Weights of a small transformer language model.
Size: MLP 2048 tanh GELU, 39.9M parameters.
MLP neurons of a small language model. Each row is named by its layer, matrix (down: output weights) and neuron, and shows model dimensions 389-452. Each number is 200 + 40 x the weight over its row's rms, rounded and kept within 0 to 999.
A block is one neuron, or neurons of one layer that tend to fire together. After each block is what it responds to, as a language model described it from the Wikipedia text at the highest values.

L5.down839,179,213,159,231,148,198,223,209,134,155,232,278,149,195,211,183,129,233,152,212,136,166,218,227,138,186,173,248,193,233,172,120,176,175,179,183,135,195,181,189,204,193,175,197,197,207,180,158,190,170,181,155,195,157,156,164,251,176,156,142,195,175,180,272
L5.down1563,233,172,234,191,258,164,208,214,164,243,279,217,156,126,196,165,159,206,218,244,254,186,199,207,228,232,107,201,177,165,210,205,153,161,220,203,142,280,169,256,230,177,167,119,203,185,179,202,232,209,284,163,268,196,198,163,243,192,229,163,213,197,170,145
Description: Hyphens joining compound words (Victoria-class, system-wide, year-old, thirty-nine) and the first closing = of wiki section headings like ==Early life==.

L2.down983,194,214,171,170,165,243,214,193,171,219,185,193,184,201,266,180,175,241,273,198,210,216,162,208,150,246,254,259,297,264,194,193,236,199,137,170,235,161,190,213,220,188,190,180,148,128,258,233,221,237,233,205,149,202,167,214,178,187,253,188,203,152,139,236
L2.down1156,170,175,186,196,234,195,168,206,208,164,199,189,221,230,259,208,227,172,183,160,181,233,249,168,172,217,190,224,177,185,165,156,175,166,162,143,152,219,160,265,227,163,136,210,185,202,203,260,133,210,216,227,224,198,173,248,196,237,250,179,144,157,216,239
L2.down1323,187,205,202,242,194,109,189,223,177,166,228,270,233,245,239,191,212,190,233,191,254,225,200,187,144,245,232,182,221,256,199,213,183,224,292,225,220,165,224,193,219,200,150,210,199,149,184,183,171,265,173,135,173,257,199,204,165,228,201,172,196,182,187,264
L2.down1483,229,188,206,257,109,169,228,208,190,238,211,203,194,224,167,186,173,241,222,164,212,138,222,228,197,245,177,180,225,229,241,223,215,237,208,296,150,186,238,190,182,251,70,141,177,190,210,174,193,267,207,157,165,224,191,196,248,158,219,135,203,183,139,218
Description: Closing = after a new article's title heading, e.g. "= Afade language =", "= Last Bus to Woodstock ="; more weakly, table-cell | separators, and is after a subject.

L8.down197,139,211,202,219,132,112,215,177,185,235,174,253,193,166,133,228,144,255,175,288,200,204,160,236,157,182,218,163,221,213,185,162,175,196,160,192,193,233,298,265,208,175,177,217,221,144,230,215,259,198,148,183,282,198,254,177,242,210,213,195,201,209,201,222
L8.down364,268,216,182,216,227,195,229,251,171,135,173,215,214,193,168,218,197,240,163,243,261,178,183,183,168,147,196,214,129,212,209,236,229,207,194,145,203,239,235,223,169,178,227,266,223,208,209,200,74,162,177,113,232,138,232,216,166,174,209,230,184,145,185,140
L8.down623,147,156,237,183,113,199,209,170,213,208,182,239,199,254,202,207,169,215,181,179,138,136,209,188,209,143,179,216,240,195,159,189,124,245,144,185,160,248,204,228,218,201,252,196,204,234,219,210,223,224,222,261,200,177,186,243,127,259,294,247,128,198,186,209
L8.down967,185,228,190,238,178,234,195,207,174,253,176,166,132,226,161,215,201,241,177,238,200,222,124,250,120,145,195,199,248,187,190,226,200,177,218,209,222,210,228,171,200,179,245,152,135,275,213,211,219,272,199,235,151,192,193,228,133,222,231,249,263,220,238,165
L8.down1091,168,189,167,223,140,194,132,238,144,156,193,187,160,237,148,193,165,238,159,242,162,183,203,201,231,193,219,228,108,233,200,228,180,248,218,254,207,163,247,244,146,237,193,214,180,201,252,210,228,204,190,205,172,112,183,217,131,186,265,247,239,158,196,244
L8.down1312,208,240,161,183,185,235,214,204,209,241,160,213,184,237,174,231,220,221,121,202,220,187,221,130,180,166,181,202,150,223,142,154,133,164,221,258,246,240,211,219,128,236,172,146,205,172,164,217,170,213,217,205,237,272,197,238,171,205,229,210,182,194,201,172
L8.down1344,153,212,152,218,156,237,204,231,238,201,178,190,241,278,174,236,170,226,224,163,248,167,256,245,237,152,205,212,150,174,131,211,208,178,170,179,218,169,182,147,175,257,199,202,198,240,174,216,183,159,206,246,245,131,202,149,192,186,94,224,187,240,182,195
L8.down1546,231,158,233,225,227,196,159,220,185,300,222,241,208,176,198,253,236,189,149,211,209,186,232,165,221,154,166,163,199,191,208,249,185,247,175,169,178,174,179,255,233,228,240,257,275,155,213,168,132,187,154,204,126,201,290,196,217,129,200,192,207,152,205,122
Description: Final token of an occupation or category noun in definitional phrases like "was an American ___" in bios and lists, such as cricketer, columnist, economist, priest.

L8.down204,167,217,231,249,231,85,214,171,224,183,211,175,240,217,280,171,166,179,244,227,146,158,261,251,247,169,279,215,201,198,204,162,156,170,166,234,223,168,150,172,228,187,229,210,186,151,229,245,181,215,177,216,223,235,222,251,223,206,227,162,180,261,200,126
L8.down827,141,232,187,270,247,108,265,143,202,190,161,246,243,198,201,180,180,243,220,228,182,176,214,215,208,209,210,154,207,133,161,247,172,194,192,101,130,172,184,185,235,162,206,185,196,210,149,207,225,230,191,210,192,177,199,199,253,172,169,171,160,221,206,13
L8.down838,178,203,163,242,197,224,218,169,165,199,138,269,230,78,149,240,239,258,180,154,177,262,274,140,166,257,159,193,115,196,224,179,136,214,188,213,207,186,182,214,166,178,225,194,216,187,96,163,168,212,103,243,173,188,209,187,163,223,126,237,234,158,170,147
L8.down872,222,143,155,245,208,203,244,239,152,181,237,189,260,284,219,244,214,243,143,232,143,178,194,184,152,149,192,210,176,154,211,198,220,203,198,150,213,168,273,255,159,167,227,186,173,192,207,189,229,228,230,243,183,167,197,194,242,141,225,193,236,240,169,73
L8.down1396,144,231,136,156,226,266,188,220,248,193,178,172,187,275,219,185,154,188,142,206,127,254,200,280,209,218,218,184,148,243,276,186,183,180,302,268,260,266,289,218,135,156,162,137,220,110,139,155,222,137,186,179,162,223,254,197,242,154,180,110,181,129,236,194
L8.down1549,267,203,160,211,267,209,200,200,196,284,183,186,212,271,124,179,149,205,218,171,228,267,225,164,184,199,229,233,162,238,211,213,204,170,140,162,247,177,188,177,212,267,222,206,204,208,240,208,178,187,166,228,216,195,150,264,247,138,156,204,201,218,212,107
L8.down1570,163,260,205,166,208,313,136,244,123,107,235,197,217,258,191,253,189,261,254,141,212,210,265,216,238,254,221,251,167,212,295,176,200,216,168,162,204,180,173,179,270,169,199,241,205,285,252,269,163,248,239,176,113,237,208,246,214,285,153,158,205,264,268,164
L8.down1653,236,218,163,230,240,241,208,127,166,220,147,226,201,227,180,145,170,220,107,185,225,175,192,203,268,183,275,238,171,207,207,230,172,240,241,229,254,145,298,243,213,216,238,218,211,164,240,191,268,244,197,176,176,160,196,124,242,164,218,178,179,245,176,98
Description: Subject pronouns and relatives opening a new clause after a period, comma or semicolon, usually before a verb: It was, it is said, which fled, there were.

L5.down63,234,225,190,187,202,191,190,208,238,185,184,143,207,196,230,228,270,128,130,211,189,152,134,177,210,167,175,92,218,182,194,237,103,250,229,184,181,264,236,223,237,269,179,189,163,204,130,198,84,211,219,183,187,266,211,151,187,187,179,188,199,154,220,181
L5.down1798,174,233,215,175,202,221,213,219,308,204,206,155,236,231,207,183,176,246,209,144,197,217,208,192,228,240,180,181,261,178,154,225,209,176,229,187,163,176,134,288,274,201,167,163,146,173,146,133,182,196,206,172,199,323,207,154,269,223,107,245,140,216,232,95
Description: Nouns naming a person's role or office, often after a modifier, e.g. club manager, vice mayor, technical director; occasionally author-crediting by.

L8.down38,153,209,216,223,193,221,212,154,216,272,201,214,181,169,227,213,213,157,160,169,205,130,112,228,261,137,221,142,230,192,237,223,192,238,222,213,251,193,98,210,163,163,184,207,154,189,131,208,235,249,268,131,238,166,213,156,167,191,194,187,172,206,217,176
L8.down359,222,153,215,254,118,174,240,228,210,202,207,177,208,136,186,263,226,177,159,218,172,208,175,185,206,211,149,193,213,189,220,201,138,203,228,219,205,264,179,182,212,252,277,207,209,258,188,177,160,222,152,201,228,148,212,221,182,216,167,211,181,167,148,191
L8.down589,234,190,176,184,181,182,221,181,246,227,270,209,162,208,182,211,178,186,129,177,254,123,190,187,182,194,240,218,186,163,250,216,185,197,285,207,199,182,231,242,178,245,84,206,227,185,193,150,189,244,244,218,169,207,209,170,216,173,181,191,190,157,284,167
L8.down792,226,165,192,144,130,258,197,190,230,199,283,266,175,186,210,191,161,205,130,257,171,190,160,157,154,175,198,249,199,216,255,274,184,197,210,245,229,206,194,136,139,238,213,142,238,177,214,145,184,220,109,191,163,175,213,259,180,228,250,233,169,166,195,285
L8.down959,216,215,322,96,171,222,233,180,208,191,223,147,148,223,149,296,265,186,184,248,200,197,246,190,196,244,182,178,205,150,200,193,177,261,179,201,196,195,172,132,179,155,178,202,192,188,194,182,245,128,237,206,271,172,250,202,147,196,192,176,203,146,275,208
L8.down1141,223,187,191,211,182,260,254,63,253,179,231,181,222,210,228,202,163,217,164,127,311,182,200,212,207,258,221,153,201,173,229,203,167,183,187,260,242,291,154,145,161,230,180,230,174,171,180,218,270,212,114,174,229,191,168,189,217,188,202,87,268,158,214,234
L8.down1468,215,205,216,151,236,229,151,185,186,212,196,227,199,209,127,190,205,109,161,188,247,172,275,246,221,159,248,180,199,253,212,275,202,181,246,225,141,175,252,134,123,196,142,176,209,260,215,195,110,179,201,213,194,97,250,160,202,192,209,210,242,188,201,243
L8.down1977,260,149,215,147,166,206,159,167,151,201,193,225,235,223,234,274,233,211,146,209,253,168,208,218,204,203,240,167,202,230,204,214,186,246,206,177,210,170,152,137,176,269,197,150,197,187,169,206,219,161,176,254,205,264,217,168,170,212,190,167,222,180,194,230
Description: Fires on the comma or hyphen right after a place name, before a larger region, e.g. Orlando, Florida; Cluj-Napoca; Mecklenburg-Schwerin; weaker on in/of nearby.

L5.down1549,171,200,157,148,228,208,209,228,160,293,129,192,239,243,108,143,134,198,203,142,197,184,201,161,170,282,107,181,216,133,202,204,166,195,225,163,187,249,181,164,126,171,254,239,137,117,193,179,215,142,208,224,205,137,200,197,149,217,245,177,183,141,215,166
L5.down1882,226,248,211,184,174,166,288,222,229,158,170,188,203,170,186,190,104,221,195,214,177,194,111,191,202,261,227,210,184,232,181,175,216,197,221,237,238,259,230,259,156,140,264,234,239,143,190,250,183,182,179,172,234,184,162,155,262,288,191,163,160,130,155,84
Description: Words that open a new subordinate or relative clause, mostly that and which (so that, announced that, works that), sometimes but; also line breaks and headers in tables.